From a checkpoint of a small transformer trained on Wikipedia: width 320.
MLP neurons of a small language model. Each row is named by its layer, matrix (gate and up: input weights) and neuron, and shows model dimensions 64-319. Each number is 128 + 24 x the weight over its row's rms, rounded and kept within 0 to 255. Numbers have three digits each. A neuron's up and down rows have the sign that makes its largest values positive.
After each neuron's rows, "fires in" lists the words (lower case) most often at its 100 highest values on Wikipedia text that the model never trained on.

L5.gate294:106130141138139096095118145070110120103102107161178154156138141152100147102103130171126154104128117109112118125106092100112134128120144090149107076128118119119124124086078131128119114110085120137121149130100120156091175165114130142110110127124075148069162099161135126090122096126107156149105084135141170151103115136095151135107087150154151117135163170116163174125170130134138126106127100142111129131129148128133111112129124085149158134130145083051142114125144121127128098163106113140100176120164131141084096138146111174151134108086128145127100121151127118143150152141097124119136101136166136105076180131104133120147112116097124147126147129116124112161143140134154123117106104130132127115110087120110092173133129171199106138122106159141136162144117115101109130097167148
L5.up294:099154141176121132093148110175148147148127137081176104140133138145142088134152087137126124188125171150088091167129145163131143121137142118136117113172111119128120152098078134128151128124086141103103115143114120124116139136092156131128125123134093134128109123165172131140113144152120167182166098148128106155086116137156113154117127126141091174148146138106146133130151152124113121127132133132131133149132134127134093141092112131101189108095107135116141118113103129148152133112141084117138131100154112174158155119132121171116095075136102129099127096117147150117140177134135096156106115117127118144108123093110124119171118131121081188135139146107103119143145150090158115175129114148135079123104108122109152088162123100145135071143124093128132128121106147090122192107143143
fires in: "and", "but"

L5.gate80:146134110103108141128122180100066120111140157174153135128147131104143154104147087136136101149114124137132119156142136123114156067112102114150125110123103146156099119129151100145127136081117090126163149116120119099191128154158144112074109122099147132131130133141105132132116105161135087110102158119136084133086168125151110118093112150110121144123126160091169134120089170165190163115094154167085131120154135167149130131148171149167153128134111096113123136126101072099149120136129133112127129118138150094135125101106092157162128135130133130129137136127115107165144149130159090119089111177123119141099083133164095137103090154130117092118151182135149110121143156120152074112123113098164115128103099112154141123135153171100140122132127123162088153123183138159126095160138116
L5.up80:181152134108129118108102131100092128092116153126130119089112147127128105125109123111133158142120103129198170168158165107128151114150117152147113167107115141097136106187157123139107090125125093053092153097161150081108155103152145113126111083070167125097100113101125095102156116109118146142157137128132121129115148129159106134146119102142076110141131095096137131154110152105126174098092119119112105129095113149110125124154104083137103154085125129134134091146098101134128139135135119121103126108104106143148121117165149104146130119118136159126085085101109119142114174115109124142137103179144111117105143145127124127085139112113169152160100156118195125129174126143139126139098156123106120142154072126141106136141160087126114112143109114127155106094108106130155135139119113
fires in: "august", "june", "november", "september", "may"

L5.gate66:114128161152129112134124107126110146137143158092156153155157139146137111130158126135085106135115150144170138125132133127136108122133117097093117148110157136123148106150164136186126084145155149141157110182135169103130155104156144122074143105127105091164096109117108070119161117113131161129145099128105139154193127170132105143117112119147130131129107170139073154143115145121089122175109142140107081129135107176131122127179111165128088136139123118146143114133129129129122159169124145122127078155112135172148168124136136125080092141135120130162096115157092114142111121119137143124106121096115114159131146100121095136123136137185152152117108090177169103083132103125132140128145141109097076118118164153143154111135127168107108141131118128136120113142136146114088109114130100
L5.up66:093141112135162109127151077138143134108146097154163141190160104161139120173124185109141138173120142166143085114100125121106118136128116091120134140139127156117118112137148153184132094140152114124148159168130143118137141111147109132109135116117140114135110108091139094117135106095124119140128192162108149115135195133126119084180094120109124113126099136118113123162121110125115123166171158134128128150124103157123085117126129159133103133150097099138150122160113097117104126096112144132138140141120131114080145118138119157131102113107083144221112121116160138134137114092124111143153152145099120142139110091108167105098106118168102144113126141144135133112112143132119136137072136132093135125120120103130143139150134182104158170138160147148146161164113131122088167126083157
fires in: "the", "of", "and", "few", "his"

L5.gate167:125121142110113117120119152123138131108111146106133147112082110132131156107125089140160139048099154179106118115129111132133135096116115132111113113132168075108137116147155133104155106099109142147141161121089107104148160107123120112099150113147114095163132144157099136132102126144088155118150109174142132099114147150151109150108106182093154147108092159145154091121155128162137137105100096135119137097136135147140141150118143129150186140162122150113166117134128156156160135102116127139148138117140098165101114135198111164121126116154099136134118085158108101131172125169133132111108142115064140168129119128146100162097160101096109111071134161103135106145171094103108125131103145113131171084087157149085080186118130088113175130166146133143132139121106115195114130132110135
L5.up167:119141123153159116107129147160156154112156127118132182102153133090126139102073174125169100138139146160122137124123135139106129130105104120146132139125140141111115074147139122187138158107169142141094148087119101143128158128106098130112161095110127125166166124151140151157142142124129156146122113146134165099093141142155163157140096135161106114119130124149168117166154103146132116164123107113138127179135153119113128166070145089115164146081112141106157139160134131145158093125132156187188112109123133187101127163160097140101181126146121126158138143140106136137148107166116117119090130130160134109100161089117175150102171122088135130104121135135123109136143117138163119097099185101107124091094136144131119098120150131139110104141120109141114113102160116153130117127127173
fires in: "a"

L5.gate173:150146059119118120165141141164113098141137122124142171100096139136147114123080096125152137118146123149145126160174096136150136118127151115129101113093152131159094087084136109126110101107139129120106176116099111144119130132146112152110105106115095128153133101092201129115120106134188131138133120126117146107114184125152110142095135141150152117132149157152129132119132095120152164109122080106158151155091143083162135122166140109120159163109165157097154097160140123128113094060119083154144117111123121087085146090157146168111079099157137139119162111134147080119110139132096110109116122154142107148141120122141140111161144117134156144111136129101108106181115158114138145119146141071143158145128154128110136140129157132141121109132145092141102121088190136152136123073156105
L5.up173:149120140145157120099149125146152107105110127126182128146145137091133145116134143126106112124134155112125145136069185126100110106112122107134135153107114108137118122105146142151139135149141118162106089134084110110146105109105138131149113165152127133130116118155115090085151115109088123133123169111153116120137150138142124145149139100086151095088138166139124160142147116134125189129159104158139123132164096108130139130143136170151146156195143138103087183102141127116127143105155148116145162154141147144164085108134134127173131123148096131091120133068101139170175148129141081119132134107093100129111103140088136150118143116149156111117069127138115169140128147158128101119119121137091147168132110118153116118135116144142156110166121155153195148142098208123128147153105121
fires in: "born", "a", "january", "march", "november"

L5.gate406:153098146119106120161137185066131082127104186146103116127145149160134108090128162126116140110128091123128089154172129126096127099139128138109177141122161196156131143117106143139130118118140140129103167176089140171104106091124125078115125148141123120120126104090149111149115097146134166149132109112089103160132114143144112128126135145139117103097114110182112154120129137122136138143114134106107134138093112097141108155135161122109132110127155123118139152144130105130122132099104125124142106123124117129128096101123126190125152094136107142126110099120083145144075092145109136115118122131153129139122132150141114106134144104073119087147170172056139099079138143089137136132115158108184136161158119140094155113125098152131114109140115173120106111108075127127121144126132128
L5.up406:134171117145114081105136123116129150096102159088087191148143075135111144117106117122140135121123130111114094122088174132125089119108131098152153142130162110103111102102132126163131095106077164124112139143139093118098112092129153115131113133121127136125130119092145187141132110127115137073126139129133147117088126055146106140156133112134134138141134137164127135174132117139129106104097148115114101108127109205118147174109125106148146160118150150135114143139109126067093115076108097145130111124142093127148160132132119150103101123155127153158142103121122144139122082128111135151127087121152108162148146145155101136120154141114129142131096106129085083128113099126126115169138130105126174099130121148153135119104101133145135104075142142154116166151151090148121171118117131
fires in: "the", "several", "many", "various"

L5.gate445:105148097093149124147090104155153163144113121118154096146116107126122120125135140142127153108147129178136076136116141151134124113104133130144154141146130093141140104099109124164094136101141130139147145114138149150133194135128091105094154084171140117138087110153119153099078098110133098117148136142090115118110120078132104098108158108101158109071115126165158166136124088147152171134098145135133145099120115134147169156141160160109112121160113174123122107097096150100105127086126129134145103140089175146180147171139105111135088133127112100160098121132135094126118077156090078104104164139126107146127122102143204154150100148124122138146145140124078115104087139141132092095128140145131176129141129150129114109111142139134124150113141133155096148143151118120115149089150074
L5.up445:089106083104128177128141117109163180167138141146157080144086113130137085120093113099137118132118139119122121143143161116105118082146123070104169152134129101086159146100120134158117149116168109111114153145152148155134189104148122102158113127102095107118091148140106130145127117110133077156124110133123128119124170107166136146104137122135148125153161117181145154152106132138146154140143118146139164118099130107135177129140162106145130148145145176122139102130125128128128137142123094118158122133131167129150150174174105131130103138135165156163100132116123107110114106118105077090113139114105130136142119169107127127133116158158138128106177205111125124134115101117161070091122124056139139129188135118065089112130128143143133147145166117157151155135118114113133126121139142
fires in: "september", "january", "november", "july", "october", "may"

L5.gate245:110139096122158182148124141111161136105107115153148134146122096143090120118113149139162137117125174129107162117116114182117131125148141150153134122102111101099127121116135148194091142117120141097156168113077141114175113052122119179085160170135156144115109165115135168125132124099129129153135190164120100126153130120142115092128086148160125145141152082134120114122106099123114134154146121123114143108122101181132161143115129123088145115105120148107144114139137126151147124135143117129137144089125144122131127080139169144108112134136125143171138088089108133082182074144064129129128098101132147124148133138142144103135131136121161094101083158129126143150166078124113103132121108132136113130139132136079147128124121114134074115127149111061105123150124120138148031132157139
L5.up245:130133117086107157120149138100134096131095116116119144139120095113102108117140140132137137116138127116159160119104162162166111135084119161111041175135146122126147146108136103128111141133174138129131183121120181134133136105106130130114097093133155143145143206140162135089142115125132121121078107158095135139135117157131153131093133169167158132107116138154101144098128154183184131147113099120117085107097161149122121132140154168098103181084134147098153134119144129157063144099116117124123149101102174123140114105142157125154101140141117169114102130152131125145134136125107164117154115099103114121149113079114114134156163109115141150117115139168117130126132087111109075140130132094167150124140143159103113130155136149142118136130129143137139124155109150140145119137160081
fires in: "early", "high", "main", "low", "important", "secondary"

L5.gate376:127144150163124117134167112055128141097109114076139125097154119122111145099141115120134132154124164112135121106132091109108131142106153139144111122109147160182125170133133086114111109112102133119146117088155131150092060110158138125110163110130152172102097138134182134099128119125108168121134138109102128092135127137117145165092091153156165128073134165106142142109116130127126170101142099110161076182137136132163136140146123134135118125135078137142111127111112129066082141131133149159160131122114134148137128165147122143127120108116126100164097137112104146140094153128178104156123150141151103083128138088125165156119132137150157097126140167145154128108087080150096125104140130114124104079113124112103108119178136172126121117119119135124117137103148126119105142151137127
L5.up376:099140127162128138135138107141131150155123172125157164099142124131089129094171073110132095122109125175121159105154142101105134148121129143091138119123137134138151164147143124119141152121099125152129112124165145105095166117136133092153179120145113137170118113133138158150130175138117145121185140121123132130115117186115099127123140141113130144135127118120178167102152110074126145119151134108130105111153146126125159137119146124120111111102107115116119120107103158130181132128147093115123131159106132156088140144126132153074102121105072099163129116098094150138088134164151066144114090108111115140169086160131082150132124162146160144133104124091147127147104109126127160157137141119110106107141108161062140124129099125104115139146117097099119095143108147140143145160127168
fires in: "of", "and", "studied", "for", "in"

L5.gate150:166147147156123147130108140118103109120138148078093133151171141079127142113129085119161116097165148126128100118106125140150141112092113115111136105135083166160093108131144141140133152161135125186134142150108158104144135130119112097166154125151088112099142116127128110173104095097129153126129135155134156150149083117160127162135128101131139144125113085112112125154145093119125112131145138099136150150114113108107155162132124169169136167100151156054105103099109132119105103156155147152101148094127143155139125125120122115146123161123145145148140122152117140107132150098129102139076110181124128132120088127140150150111076133092073136153137137135143155135151122129132144153107096094141113153116127141133105110169141156116075100116147111065134110095160090092094124107188141
L5.up150:122140125156123125168158136116156144152117149076134114115149102133097076143134073134110122123101152144095096116153101101126122098144142109137118150144152138151143139136164151135099126149090145153090116148110129184122175087155104109124093131087123121122160105134135164133128119115178128132152111150090138158119144127171124143139132123165133140171123110148098128150124134072102141125147152089185092140111145111154111135137136135135142120129101102113156156123083120133100116100119105104103140118106068162137129143132119132150150106138149132118156160146077154172148125118100145137100140103172110172159132108135088111085104144151115148142129160114131111086117122123105116146084155112133147145087178143135131147124125087144098161110146145102123105136124094105132128125109119
fires in: "on", "of", "between", "from", "its"

L5.gate43:119106171174071120124106131089146112118105140108109138072133084122105163137148134123139137114089151153102107129147105129101087102128149121099176127148108087120132098123140097124153183109189158119166134096087133122117134100155116158136145118166110125170122135138137110090110130146108102178191119144136130092138096116124093157110097166124157145134114153127144151126146134134085122130146130066107152123111102132114123124146108140127151176146126136106176149127154174156163145156120127087134153132115150127109120134135131113119144165177128159114101146123097135152085160145116121179128149145131125126136108137150156125084103074132143110093165084156125118095139096148168102114122109146136137134146122167111117174199100132128116107115142145168102117126160126134140143166101141
L5.up43:138117087133140136134112123102161103202104140138104094117105138114125099086136128137098083128144131133133155146142137120105143123164171141118146110149115154124121130113128152118100128145141116137138163080153094156170125127166139135111118130106121139181122114166108136126149130103146090107145129122138153095092115119089131116111124155115116096101105131140111157144151117123129145157090108091141139164092133105102157146131088157145164124101150097143134109141100157145141142110160137128156178152129154092131120104147183174134119084136135137094102146134128149128103135117180123128169095127114078157156123101118118188148162126143127147150169152092091101169101144145133105114161143095162097120150131076160147135159110151169170171113124110148114144116104096118119157121102119
fires in: "is", "of", "an", "a", "was"